MLP neurons of a small language model. Each row is named by its layer, matrix (gate and up: input weights; down: output weights) and neuron, and shows model dimensions 0-255. Each number is 500 + 25 x the weight over its row's rms, rounded and kept within 0 to 999. Numbers have three digits each. A neuron's up and down rows have the sign that makes its largest values positive.
After each neuron's rows, "fires before" lists the tokens most often just after its 100 highest values on Wikipedia text that the model never trained on; "fires on" lists the tokens most often at its 100 highest values on Wikipedia text that the model never trained on. A number after a token or word is its count.

L2.gate412:508482519501502557523465470469479516499513468472495506483547542482520515459501528461510515520479495502520510454521486552541548541504503458507438518489467527509530512543507488531492494505500545487493516518520547560503485483516473478510508541527523502470510524508511495500494482525509467544503581517540462538475497498439538501499531492469477512501537446502500484505562432491515548522495491484544522530514516497512473531447486474525469459515471494497484479500503490478495467493520514478480522482511536483508527518547467502534491524505506499516525494503497514490497503500504497484513491526485486515478505483457490507501488529523504510482528522496527512440495494557497507495507493489526502524493525529507530521453520491507524472503527488491480457477511458502469495506482488
L2.up412:496514516470463499506440475481484531506515543476523516492536500498501466473525525507501495544473501496516522485493490502550558536499475534495466531517523518514527493545495506521492505516485532507500529491550547501473490424518513521534528527526484469482483504516483448470484479522502511501512553513543474478415478508495481491494496511484482481483549478483495468484518501542532521517464473484559526517507521511499468522465489518522494462560503509488449494503454527494492470546531536490472499518509505493516517528509543463480494507490492476529523468493522460451488520494497478501526513520534474488470469535480535503481481502502527538475525470515536533469476503501516517497465456460521503522508490503505506519507523478477531507523530502492515490466531488512483483507517509
L2.down412:509518476518500532523504505481536527484503462529491505509497529446547498479505543471499511509493476470492488462531480482536543566503483505505494485535470461513518482510483468495507477504561501500511521525540548523514526494517464472546486528497520480459525507508489473512492491542545471454461527460465506503486509485483536502495516492515460500474507494526497470473507441514520570524500521502528499517466477464475481482451475473517475480471479507496493546525483493508484539516501498509489488497515512498499516523534480546561512536477489534509467490495537527505492504513495515491497498504481457505510514471468495545508467549510535473533518513478502542523485488535507490549507464523497525526470531533494491454536548519494461488476515505489492459492494474516477496521467512
fires before: " |" 28, "." 13, "4" 7, "3" 6, "–2" 5
fires on: " 2020" 31, " 2019" 22, "201" 14, " 2022" 11, " 2021" 9, "202" 6

L2.gate423:463501495513472503494527490498508456508517515494545467517514498528487517518485484543485460536544504502504513463475490510472480538445452523509504472517510498507483506522490522453509471516512462488520495542491498494530547507513487514482499477453506517523517514536507502503525559507520470502496501522462489501473508488524458495460517480519508556515502504488537492523539535526475487481468487474482429530529497499547505565492484507552508467497501514507473497451504505538499471505497514505496534471539480522484541507548486515393511480486534509471510523498471500481509503501530493499493439466542503519489532464490547507501488467478505497468512521492516502492531488489461502508514474529514515506512479482505558480480468488479522470522473493517519519510505507484497453484497541
L2.up423:510473495453475541461542503525513501506495519473528488514542491510488545508447531539498495497507504484480465506476508520444473509495494498519525474542493529477521513515523526466507510543484528509505485510506539463495518505485473461523511508439536469488508513516489528531492472515538457543518496552520479494474520431489491486526517520470524498497517466462506553458478533468476534495454464513491524503521479496519501537496489491534497509509503500528448491498470509525514470463537504492500520540530515501555511483475467540538514509468504518461496508461488481497481461532535518491475492557478475515506506483476500452538525506511495482533502561491485490552480480497512530525512481437516493499543491535504525489493471527499497507501513472488497513472520496517507490504511524
L2.down423:507497449494498546518531533511533500523535505501522466556552527503483497522514460491523477489519479488480489498516492479474474489468469468506478491483536495512518487523524485439511526525518516555484496530512494530487528483536503488505490499487481476503523517516499521542520439522569500524524524493525517549486501493515504499513514539505503534517517491461488523526497532459484497453454501507513469510517446454553506526529502495486497467501467501500487496510492511478528495496487502532538495553516492493546509500494481509495478523474501520453501517477475467502513467549500517512509484546480505522507504492499452484466516529488531522543492502501440497517529500500562466505497466455539490528544523508478537474510512483498474538531544464486468522483521510510538523519481518
fires before: "\n" 34, "a" 7, "er" 5, "les" 4, " Team" 4, "ement" 4
fires on: "ag" 63, "|---|---|---|---|" 12, "|---|---|---|---|---|---|" 10, "|---|---|---|---|---|" 8, "|---|---|---|" 4

L11.gate47:488489555472476468540481493491500483484541468545510482523522485435463496511498496479498528468479489475511516517508514480497477516520461512523530489480503555512498460489517500510577530494514453515491493484493491486483502483490495525479554461500514493539508551519511493457494468489486508483507475484528475469439523483499471515506504454479509479486505515505537505508510522512513494483530502463464500512519506484499532528522490492482519480536500486432515492525494513509540488498500489536490531479494543496528442502477445487484535513432491515511517495521568498519496458474502500500540513543497504511471508478502499448486481501490527491554470446490523490493480494499480475471489493501502467519493526549517522462484501513511470499480505488459531463494541518549517491530539516
L11.up47:542482461458461490510498466497510461509544506499524472468496436464518486540474508460496500538481504483528511484507478484483530528522508522522483480500493497531461498502512527518512521493493494485489503461464504531489538507481505469484520497531477496514515486507483489479484445460505505479548527463498491455463459494440450573510546456473508529436519520497469466511512466485534459501529453464478535509486509461479540495480517492494502547519497514476511500532485525498505488493537491501482501448516471491520489494488453492469524514519491507504481523525484493509502482448479471473497490514493523512475523507456484486496474512494535443491504506522501459498481538546484501474520496492468496478457519539456467513459506498461501484501468477510482496469507497531491473509509499
L11.down47:502513476444459448467488451507482504554485496520507489557484456475497527466507512476535501521515490523508528521492482522432481530488525491516466499505458546509471510482507476557521532511538491528490501488510507476480526435514572508501488474508469514541495496490495526474449484531537482501499534504473516476490542519507496538519521483524522566493484500515520487493478530520529487470516519501503510505519525483486538538495473549533530493509471475456513510515469504486503504510472538481502500491501473504524518485490482539479507550468470533503479536509503488500499481515516495461517471504478454512426540506523510483505495559495530480502475506514499493529489531537513531507508500497495468491461522479544510495482511522508519531508476530464508510502491528486483469509463503
fires before: "\n" 50, "-" 15, "P" 4
fires on: "\n" 95

L2.gate166:519536512504500537497507542474510483472459486518491478482486458458525541554497492487514522493488462528565482507507516475472487484481508492521474473548484504543512499479533514476484520469471463485467542493502477495526496506509515536477478514511543490549494483503506536471482494485524470486494518527534534508486516480494480542529502444471553556497504473480500515478495512474499488494517442509493492515488505457524517536506551489483497543492451481479444493506496480503538498521523524495486511510478525513540455516480448515510494487503468520496516511519474492523483458473505498507535489513449475540470516532471487519487439457494502468487481516467491446476482520540482471506511470559494484495468488477477505494488493501473483461534527494525527526484494510507514452485488496
L2.up166:501504530549505518542450517555499542473472526521496513487456490477555504482536516526529483494502541482528453491485518457482487487482494494548466528482480510530477483488503505485497503521455471504444523488492492510536525478453530496488488539524520505542490502494525526445484479501493534440500491496503521470468514491489470487498485473463489545501523540504514488479525502555543455456486527500487454511527499494509480469532542466503512529509505468472516513530513457464520518455489504491520516468524471514487467502528499506471467530489518510495517552530500474489476465478499474514548448509500496542508494495492454503525495469482511488497488504485528497518466516520486492506520498523488466509458542497491476487514488506449508508536494486507558481509538486490487520465518507
L2.down166:490487527541542487526495484512490545523456498574498514490451511476514488476515524502514505522487485553498470509484509478493526474492484540520481505516508526482495477486487514461515513497485519478477473487476486497550476537512507484541473501509522491576482512483496494434467504508486553493478513506500556470501564474496487531524472483503576524538493534501543502523526507540518448442548475481475539515503489506472531522531507505495478542524511497505482524514506487493523519489500549525495533474519526530493448525502452520518482500533502541529513532528524464529514476491471498509501494521460472489459509496496473509508499470538476507511525496471521480483516518524485454521496519523485506482456522518478477479479493499487509514499499509482543517526507503522523517483517536
fires before: "es" 12, "ing" 9, "ance" 8, "s" 7, "-" 7, "off" 7
fires on: " appear" 30, " play" 16, " serv" 11, " produc" 11, " Play" 10, " mov" 9

L2.gate323:536499505508552492513484516503507493502449555449499506508481507489478463517497496443507472529503446551512498472494452517508484513515512488492462524532532502502479548508510490539519499502509510511512531491483454520474544484456519487546456527532513470510529483508512486499521510502492481530474514468510468513482526531483517534532519471467456499490499481474503526508538534512502547509498453500480481512485515419490480534487517509531461486519476472493487492472479538431501538521494476475544503461480489502513529539490497488495499506491523476520506490485508504526458478493464483541447504480460520500501510501498497510501472466538479495477519469452512538469479503532485473493562488490535513484511528486492524521471543497485508483453530483532501519496467512481498506528497464
L2.up323:527457481487495537516503523519518475504488525521518476497544513476500479471518476503459468537490484491448505504455443493537496475490479434501472498496480471503539520477523556529526475511442525504522535546485458484526534513492539481494469511527540495515530484521486490465527531513525522521514518502499535453511512512520451508496517483535485503472523497492472494466509447499483513489456523479479496481470477481535495533513464540516533456500499509462499486507488523486480507521490505503494490473502521497542544495542521492477438515498506448550509498478473518456483536469500498487513459530484513503472442495507528472457501459518491501468517497489467489500517541512507489493491493496508499520503525550486540477495520489464494495520483482504527497466446488482458485522495507
L2.down323:530472461482463524524492528478532536489497524501512543497510518460531478438512487456524490472496493499455507516442478498507507502474499466501491546520444452489523496522504497515496474484487524502515531529502518460492511502508493504480488514499499528475502527539472468449539505471522513545516534492494487466491501478540451524526518521534465490480500521461459529504560443544492542490482525487493488485469508487491512496509483525514495509535509493467502492508479505493519506493492514522495469490540525490549510533544466521500495501511504475546497504440504546509495519478490498561507461527532488541446500527468516466497499486456512472506507507501499477535506505490497473543506497456532502495491530502479533449475530487462525469497507473492502544498479470480523495487545489
fires before: " |" 43, "–2" 9, "\n" 8, "." 5
fires on: " 2023" 24, " 2019" 22, " 2022" 12, " 2018" 10, " 1999" 7, " 2020" 7

L19.gate101:530487505530547498495500479498455507459524516475526506529473466479557512498529489525513515496528531501508513500476474498476492546479508498498540498491537522473503478536514514500451481527502524522472487484455510452478479469484469510528494507493501500501498442494523503465487495534535552514541477499533533492517517541507509482488459512519473486495481484460468507553481520459505473549486518478505482525534469495508531491541483484493455460485507542468478511492488520480502445509478500467510503477475484495523490494466505511508500480503498470473575494486467496498524496501519513529517520487496505505518468516489534473496493530496541488489488470562503484477481520490481491537486491499453498485485533559507519502509500499464462487491464409508474514530497467490526484536451454
L19.up101:483489489574495478464486493510552466437483445475486480496496510511470484551496504460562492470509468519472490506495493456525491496493480494518521521525501555511467497488537516464520517519508496519476490512513492514498522485510504512502464514478476500499458493543503508522468441535506478474459532503503448445497524499476499489539485504502477512511477464505447481493517493512509514493514496492482500498484481488546551486497480545522552493524474511504445448501462505534495474500527475472511468520524510514495495525459479534521468501449483447489466525499504521496527470484499472518466511509504514506460488456519465506523491509515505545509518485518529496472526504525512525457506471559530499458487466490513495494486526476530515453464466512513518500487480475486508491475483493
L19.down101:510534554561483491492459500500500493483510472481507471439506521500539498495504470466490470508495517487507515548509479484525458501486476519486521469517508585517508528477510484511506489483487507526489494498479479496470525457479506506511543488466472531523481478495522509530496508482487504448481524522481485526522483550483483486500475495503464458506504509510482503513497504499508490545509541494452484516508488467454492475540504523488509486515512540500449478474462495510505499486474498480535499535510453518549522490479500533467507471472523509495506518451507529504519504507500494480483514474520537525531501511500485477496484538503505512471469497496476525458520508491485503472564521545505512497550463489534470541434509481479457510434513482519481543498529546552515471463520523
fires before: "ure" 40, "uss" 9, "ural" 7, "ution" 6, "ures" 5, "uring" 5
fires on: "vent" 16, " cult" 15, "c" 10, "ec" 9, "ut" 6, "eat" 6

L6.gate245:498476511536511485508504542505502512540473522488489506516513509517466496559486508514478519498488490478513496488541464513442450498503538512542517508513441538494491490464541512519509474479506520525508530482516483473473529490530511483552515554534462509503451496509485496510476462498504483510491506472468499486501535529521510434534520513461515566519498477500507484482493453517508494481525488516434484489482454502478506481487465501488499481504481516523480514491479463489457490499497512452482476474540540490546484515525538534482446526491499506474512472495519551506534535522485517512504496541498514511535506555511525473504487470519465516499487515447521515473472513492488495520443517506456484500529532526468518496489540485478517507492468492498521543489468489527504534532538507
L6.up245:496514538508517517459514501482521497527477511481473498518465512503504517486541452529473501513478541491478547482532451546498518505488524510456469506527531467501485514481482533471505535476468520483489540481501517482511521507526518525467504511529475525503505484475452510516479493515510485532537506499503537512473481500510500522577461476485490495522508476483485490541478479470498513525503454468528478518478505482515491538483464453518500457536504551525479490500541496500489543548498531507480487497519542489570503500571532516543495534490483525503511476512503502541489463491497481540535530496492485536530492500512457469496505521467482489504540526506480466473472496490503452508437508506533485505486508518530521470508473512493493503511487458511511530493489498460463479487451543
L6.down245:530521500514517515457527508494479481500487522474486499495554511500515468469517500519497469495459433489522469552499479514478518500512488480519477513483527487484504446472524485553508437459525463483461487485497513483497500516504514558499454510492534470468507506537522503531485537526502525494486547532460483493528464490492460500456497524537483461491525508471532502493502501499511553470515505510525476490503432448483481472483502496507493452486516520507463509510524517498466507488506487481520449510473560497493514480515536517516486436483480476489539514508484544508514481528507549468504497491509552502548508506480459518504472473536506506487502518489505490497467550482524493504481510538509518530502471466476467509509485461482502542484487533490516475509494501521550531508521513
fires before: " |" 25, "8" 8, "%" 8, "4" 7, "9" 6, "0" 6
fires on: ".3" 19, ".6" 18, ".5" 17, ".4" 11

L19.gate180:477508544522494486534479438560465468516525483527517483502482511481489527505504528498492475499483493483506511494497493517520451439444491483476492499500529502509501506489536493479501556514517528471504509496502526512539509559469492500522493505491501520511477511464499482485491519514453482496534481496514521538478533528474543468476465461465550499490537485550534520558544526470487495537486511533494497517507513483528521535509528502474518495492534483532486466524522469508527499456486477475492514495464462479500514517486489525537538538448523521463493519515507497487501501504511524564524510504459437525484529514491523500475442537549521517488520512536529508523514480473501492481482501558492509486509467514493507494511511531471490494468461481510500520513466489521500489513468451
L19.up180:515469477491516498505509478520456497504498471533489506541519486536488483479496517466508492474459466486523524487534491526471493460516491477532521505509481513518499505557479535508480514498456489525517541527549503525552510483517471489510498481514499475506526522457506550516570509498526495559478482526485528534492514538480487470451482529532525472514491530526507472513540520503534454499464506522524495474464475495532466456498545497498510506507478459459507468484513520437453500512528494545502518460527511525513504476492501496482502524498515515473521511550444493484503501502508489486507481528504486513500521466518479491524465488497529480490477510499495503492525476480535455501544480532506497493425510579494469491488503491509491510539513463518517506505469532482495456499462489
L19.down180:487520500500512499458513515487545460476510481508472496528527488498503498525481495468517474470511517507490514497453484516447468506484508511469509520482497467485496472503503499488466493523524542462486506500513522529487491465482481476516522482511515545504519515494503513485527461528460474507477530497531473484508527490520469514490474488543566471481526480507529458496479454549443478480475528532518482484494538502440531560478480532489533504489534478481475508524472509489435499554490478513474526492491478511529479506461485490503530545481533494508508484495488543517500505516533480474501482523481544523516492526546540472473474462523519509494493464495508487502489516524519457508525505560516476452476554495540530505527497479518481517512501519526496526483535513494473516428476487
fires before: "\n" 89
fires on: " |" 92

L6.gate622:519509474520492539501534500495521496475523509514469539499462545505548477512572512569515539498452570449502531476537489493490495493475490514495480452512541515554469513506511477521516448512522490503518511487531481500497465492498529531520491519545504539524480522468469453518467514522499489478534518504520513499531490513534521492520521491487516483530457501480482478506516487490497510454466463574511480484500506518499532545511524474487491434512446514526515533495528491514523512502496489501482462494559520480538485519480497505515494519446457526486525464509503523516491503474533550489506464491494497482510530497523528516524486490503517480531485517494488512526493513530509514541525492507489504518543541521496472497508478476500542527506546522535497492479515477493515484501510507
L6.up622:539486443527488537439505516517492508499500503500466529537489523497511450477518523526475526465433521486512495479565500534511477469498483483485511501476521527528497505490518474475472472512501501487540524497487481469474492490454528517524522514532518546523481503507464471496477506501555512465513488498530521498535504510509539486508484517496487478531447471461429446521489505499544545448484475523531500511483487519464536492507505519484500457535484515518533495463522452502531525498513499461514516474527543512495521525488486495498513509448492507506493466499487503489527528487511528509501495495499485446504507519503546513544506535508554501509511516503532475526465514520515509525498465471466499540519547529505465517497526486506478484510484479504515471488500473530494528489556521
L6.down622:540525506506444515444513526486501488512488504504490519509557482529507540466502524492529516497508454482497476486475505535482478479482473503514470514491532487488540523461552513538450483511513519488532482475480512479509523477529505529532519489491488483473522527521509509532472454523536511514516511540519474511503501488503488518531501502517527500502480503528514483501511486457485484507524504560523447506492460464454567461523514502462520456470520544513476473471527466511476534518526487506486452486492477506507508496497537531509507497495505489533531506509513571488489482506491515503507482510489441471522479510516502447495522522443512472479450476469465489464472454484492496492510460473515451530492497482489422532485505469501524495501501516477497514484524502478484501487521480
fires before: " |" 29, "%" 10, "8" 8, "4" 8, "0" 7, "2" 6
fires on: ".6" 16, ".3" 14, ".0" 14, ".9" 12, ".4" 11, ".5" 10

L8.gate104:493516516474458520527509524480527479511531443487524544502539521501529515534497516512549478495502479452457474515448497480508505518478541525489526515544479495510505505457478537488497505496497524477471466497493482502517513482485523522522487502470502512499491505479506487467471457491494497487479502535505496430457486499497502502485461520483529520477482496483461512482485495504507496497489505488528535475496537528507476482506495467544507505500515500513521501543507448507536484481482470514517539463461507533483474541459440524481530496526532447503490505512450474470460506531506528477511492491427491525470514498454482457514471493464485462497513473490491519492508466531479552476523483509477505519471522452484458504497460502474471505455481501540525471509504499460509474443527494
L8.up104:508486499494484528507484475501461530495501488500500508477511516443508483519504544463484469524505481482504480506477523523526458508521460499457498469501510507504436494507515492487472469462503496512497531513542509480461487510499464498499513475513452517492512518478516525537514505496553513496462509516483504510498540510443454497509495467531542505560502531471511534514478479538533478489475475513504523501432521517513503516484523489529505475516517485478525505491484497463536498467496474519503454480461499551441487535502511488478501509500491489495478481519478525525497475483459532505477468473459508491504533496478495521478513479459547497481510433518482477487463472523511461518429487514511489563516539497489511500457501471456515512565510480508475509521536534480495509534490527
L8.down104:489494532482492523538512474547533559464494492529527539499551489467539509470479479493492516508485507519506466514515502463489484447519496455453528486491532527506444498486487501470486533499497483519480494505520484471518517505469497525506525475499474499524486474479518509479481509509510474503470521513427506514539459485473452554493531493526525518501461504512541506491472501520527521483447551458516554506513501484492489526515482479507512522484485508498455471520501480468499525480532503520511540534461505506466504526548475503509504485502538465487492476486481525513523478533500526483475465508474481532501531521488498524529451509460506506499487465497499484525484482545550487537450496499506502474481505453456529485459515500482498513487530465503474548506488540490512466544505507
fires before: "ing" 15, "s" 11, "ance" 8, "ress" 8, "," 6, "ances" 6
fires on: " appear" 32, " Open" 11, " start" 8, " add" 8, " Act" 8

L8.gate39:558487501510510508552525482520542460469522501506515470539522524432507511528484454529472464502513488445479532530461499505480487506503481511506548506471470457544528476481480494489486486522520507493491487524526471496513481488505499528543493520484490491557464545511529493526465512543496514505556494449487491464489537486536530489535515496494539496500471477502486478527496460514472496472492506512494514518512472522494489526454559515499513504488505499486510530526496514474491476491482477489537543493472511488509491514531508454504528518514511511503489477531526462465489515499530491473478507489504543457481504522509494508492467494528552512479454516488459519476455515472497463514559502532533498471515519495477503498527540486484495509495485492486516517493558538515501438548495475
L8.up39:530464508515499496544488503488541462510487510477497482520511518493504484479533451507482500476483502441505547472499479495502551506491459492471479478481489466514522477478520505494497493504512507474466480494535509496500494506466478514528477524536462508491452533499485497528440485514487504501550487489479500472510535448512513482484515472424500490519474469483491517517536464543503532486466518501484527496494507496528500546501538485489498515502510504450462511499512510506505489506486509490530518501484519538539495529517519480473516516501505537528499456512549516490534497529538492467490488499524520479471527521515465489460478476485546495467514490506433497507499535478456503487545495515530462499514504559430472493534531532505527516473464486474483526452543516522517452541509477
L8.down39:462506551479537472502537515502471515493511496523512445524520469488535515500502463517492478499510524519492506490500499524524469496511504497563514467552509503511450499539530515503498514523507546487522497491534533491472479498503447456477509483544465475479470492559529486461529524501496493527498496462512489512463493529486504485556482483490500543491541507523463538513516506537542508496507490494534487516522511477473486509480481479542502510483494533456511494451479529520516504485464496534477510506476510535535494552471521536545517580495470524506504498491500472520512496543492473515497467425511492512509489563542509488509487489473542521512495490490455517545492519526519495517517470515506542495514515477490472485514441496520506506533478489528494520482490498488484504509521473
fires before: "\n" 40, " The" 8, " This" 5
fires on: "." 66, "\n" 9, "y." 6

L17.gate600:517485432482491496556493526458496470488537520515528472505525503495481482488480504499522477506531501502467497516491521505539462442519556512525524472532511496527475487499441452504528538473511495504512518482535511475486535482525453478483510492476540508519480517525520502486472532505493535482538508551493486544474477459517500505514482496487489449514529482484469509527531493482475506541476475475464448491473484481449503477498520521483522527528477533437508468503501526512528528469506479490491507513519484503487476520488433479534473466497533518527469493495546516471533487474491519515511461508496509567523498468513511528498477502541512515536438534500460510527540474478522503488497501476481506498512467487493533494535490487467479546494515506506491515492496483490510495485536513
L17.up600:533472501488517531519497471518509543502541500489488500497558531495469485511529500460513516484472507482493544503506512551489489524503484464489496548499474529485507530530489539472478503509483519519521540541509458483554482455533476464482526527486515547473502503495516494518448507533491430503514465520506461524479544471473475524499477489527494531502501546536511493465510471529550452479492505484480470501514476495526487503485551446506507522551494562458487498537487536482456477511514489493510484517527531497551508527523521509522486507479510493476535489502483488507529436481504509529515474520520484509504479516503493494509481467491515492481493527564470499530487478508499497488461514522503500448515466497473505540478525502488495513551506485499481502484476475502552498478520480
L17.down600:505492474441489515478502471530529477508528480502513465503487479448509497481524501463502499496518532529473500483492473504470556537504468483504475456491490492509473523571504509477529480488532508487517488493542458546484525538500486466513464529523452512500479488527486484517478517534503515515468492504506508469527497475507463470499480519476541534471505505504480503520482462488438497484536465457499545496527473448505497514509494506529465487505466501498552509532505497481506442500553543582475483502494470512499476504455491488488467444492529491523532508475524504482494489484488486500441477511491522504521468520497485526477510486504485519528515461469502516494520499484464511521499529482553522503527512490496484448473471490433474510491490482471510516497507528535528485490494505
fires before: "\n" 85, " |" 4
fires on: "==" 52, " ==" 14, " " 4

L10.gate320:551501471493515490477510512496507457516547483499537532496452514457494507503486492517487507512510458518517519503508493477478491488473491459545529478480521545493485448505472510490518500515507534488501458503499474458515469522475531531506500498519517502502467499465522495478490514522511491487514495514507535440492525531505536505492489480498470493502436484535514539484502510553507513467533512528506483547515465505509458493494480537486490471499508550472466490515531522446498486446538505507517481510546541494519517495458493548483455511453526499522482463460468497511494519496422444516503476510493517524464494493487521512501462462523513534500477495491476507492503533475517525510519477531492539467508475521473537502457480459519499503456464471532503500513489528534508521495470539
L10.up320:485493504458498469590541481483521489514465509467508511506472541496514438509543475495497548518497454512480519502494465500509525494494474523473496496496489501495466466481458442482514525505506517551481523470457507541502520476497506513468512477498492525482471509525533490507461529447530510509490506521469526512494485513516489530491551479526496508474496531496490500477521502512545463484476528491507506519487479480471537536470473507490495516497515518454491514497509468541509474460535569462519505487483515554498490469439531505498512471449539506524513480496517488494507495515497479517521524506445488538464516488472480503501487497538565484515523527504478549489500505475531453489530479523491471513489483487480527479502517489472466512508482516498506543526469462478483486490488480
L10.down320:522492514515534515489519505507496553553545488504523522495536504498556545521456539458505445511512490510488476534503560524483496450476480483526485463522523516494484479562550500526478513479517495473504495527538465467503501498504504529486497486535492513475585488521483565501526483506491508510462484490494460524468518470511485478493478521486517477548499487505535504529480477507504510477482463471481510481465524456526490542513520511508492479482524533507508501503501496496473491516453490549492509527529499541505478488529473490499503519477489510495514450473490498476497478444511504490506456491503477486477478510573470477502509466500480483455481518528523520513463524506534516498502505522501491481478506464524477551532524544469513514517493521536488490465507520524527516467502509
fires before: "\n" 63, "ing" 4
fires on: "\n" 66, "th" 10, "ly" 6

L5.gate254:479519520464495538472538560506474478487481495510451485544489494541531498459493466496515481519505524488480480514492506491497538458483474510525482506513518508469485479483466464460547498542486522497513541537499533501552505467534483483482501527481509491466469497541477502515513495498493494492464501499528526498512482494524484507458527517493504508506558501505467497502513489506464480510467445494448526496470514520528549518522495491493508504525447483550494468541484533539533461534532527521488497494484545455515540537504505454465467544490493490463473515538481513485521488500489532499529522511458480522496537464503487502476520529471500498522512531461430501512531511495503525505504509525540480487493442469498517542477505469510504507530472469484509538510516462500513491487499483
L5.up254:461484519477505536474507518483483518501493512514534492518470504454495482514522501525523474548463475500525461513509483473506499511491463487500489468502470479512484516550546497523522484528513494501546513485493521461501483503493488527487508474473507507523510506528511552516518505509518457496494511518470532504503491508487504501516520492495516554480522492500498537470490530465515503489447476476569485499496476553457483550544519532484522514496467481523532520470492502499487510469468475530486517544492514492523484498487545491476477514477531494499466496493510491501549490490473465486487486460472477513502496466440481427502505523532538542501481593491541528547520481518482528515498519528489554501531546432503520483476519501491464519493499537510510474506483507505522474533499496
L5.down254:497521528427517519492508497536495445530510493520461472526530465519473496454461467515493503515494554487507498518495475498511534494502475469533499482514535468496488502489456504494528475502516505481494490520513514496525536463511504503476488499526535482473455521521524485527482499513489524502480515523502485556492501493487507505488539505454499488483493516480510484500505479492496451475504523495487512475478467478546479505539483481495534499541470539520477535519513493488538482555508501545520479491474521452488524521505549449459514536500471471466504483510500496433522505490481535490497492518473462510481510521508520544513500498447548524485541480462452462509499481468493517518528452525496504470491469476487519499509515487490491509519539453468442548521528455510494497490504455
fires before: "\n" 49, "ributed" 5, "50" 4, "ribut" 4, "ent" 4
fires on: " dist" 21, " 1:" 13, "|---|---|---|---|" 12, "|---|---|---|---|---|---|" 10, "|---|---|---|---|---|" 8, "s===" 8

L9.gate387:481508467531461496505490510492526511514496532466450509506502501495509486515526504529533525530502485501500533470517505499499488545494510502530500509535467484506485460502491517505509496517484523494501505501535494502529544523492490521504461498576452506497486517495557517486455460522519478517454436506487502504515540524530505478531463501465545508488452521498475486471484540482496497443489508525516531498490469515497518486526482488468525483508517503549553509503516558518464507466474569490488470484535506519496500494501507511475455463443473449523511468492513488461515507529520534495469475532519481499532475515504521533509519458462494485524505530462492507479493491515509510476451493536508488528524540495514485519509494508451492516477479473490546531527481467529499505494568515
L9.up387:512479502495453518508490501515505500516546532534558504474497518484516543455521525546479521516463502502481455496522512546512471468518478533446510495493518480511477521492503502511475508488523511507459467508487533475525469448527505475489524536494480520542460481501460430520437509530484514490511548490486511496541495475496520495510537497513510501466515479495524498537498524522534540563478467538505526481508510481478502524483541479502530475522536536504467512478512507498502459534533503474521467524461547484489513516490519511509488509528557484551535514522488490513471531481506483456528517429482494492512529509531512531525477506512513479473504485536506513482498461456494503515471475501490465501499509503494481523452491471491493513485502542524508533491512534461507488474507498
L9.down387:496477509510517501468549489487483494507503488477527471497540497505463503498495492509534445518491463466543523523474470498446477479524489484505502531491478502505511515479503535494448491515506475488497500541512511550458572484484529528488510435522458547491541519476511527457413495519495480521537468472521510553521465501497463521502494505498550495521484522511516519523498510493511463523491500517498509469464492470479532515483499471476496499488498532512492463489518463529508528509496542472469478535495486490532446461479497505477512514463473475496519442523532503504490514534522519510460499472473496475485485527493524461515475525515505501487511490453472475491542555534463478483514527518508488519512483472463473479491469472490524513533486494512540474522515500501490540517494491
fires before: " |" 34, "%" 12, "8" 8, "4" 7, "3" 6, "7" 6
fires on: ".6" 15, ".3" 14, ".1" 12, ".5" 11, ".0" 10

L5.gate382:493476486473472503536478474486505493503518497530532561539500502453492510515483485498476499472483477486478505508490518534491440475461520508536528511498441510514486514468499487526506469547541516472491524527467480556532491499483518498518457505478510485484488533506494477538539480516443505529492476518520506479499527485488469480532554478505483540458537503508521500512459500524492465492480542522497485462530473462526486561482519506486532513500532464461486493479499546521502501473450465464490478534488494467522529506567502530490511483468492465489495531490509510478532492479511519508528480502513539524484463544462546498511522486525546538508509499476495533510502491474473516483518496525463522493532513517490499518532518507474513498456484516450506533465511456479527505509510484
L5.up382:523453466481477553549482483508510490512509516503529558527515527484513503522487488506460532483502450491493515469528501543503440469482512515535525507511448548510478497486488497505539463532532498487477492480462528533513477464487488463537481495467508488482511509489462476546540499495465513531464488532491466494511518444509473478501524495469474526448533512508514524539474516494506435488499530502505532480514464488507497527472522523496501505509521483454499495492493526481510488472471492455487505514483511486511520530550487552512516484480517490477465507516517510498528473464494539503526480531489547541500453501467521531537490464513548483487524500473503521514496517490498523469514503512470495500543487516469506520544497489501466499468513494440504527477515454475524509483474470
L5.down382:478437494475548494518503491493497471523523488527530502519518500460487478497444497471474549461509469422515531504504493500481457491506483503480520465483490510515495530433480436484502493508455488489541481510492532519472495472472526491511505500516449539483491500545493490498465446516523499533487506529516461462479525484528491513507551518542486531483511495525504473507479485513522467476561500486470510491501478507478524514544504470499502506520536502519528526478504537480480520512520496505508488504504484516494523532510527502516508559455490489477496499499493481471528502474486484522507460505462520476470466523496507472513474517451509468544558500513522521496537489479522511492542492527440544516502492504471483528494533510474493538479478531479476507500489499538492487450517527
fires before: "\n" 100
fires on: "==" 53, "s==" 15, "s===" 9, "===" 8, " ==" 8, "==History==" 5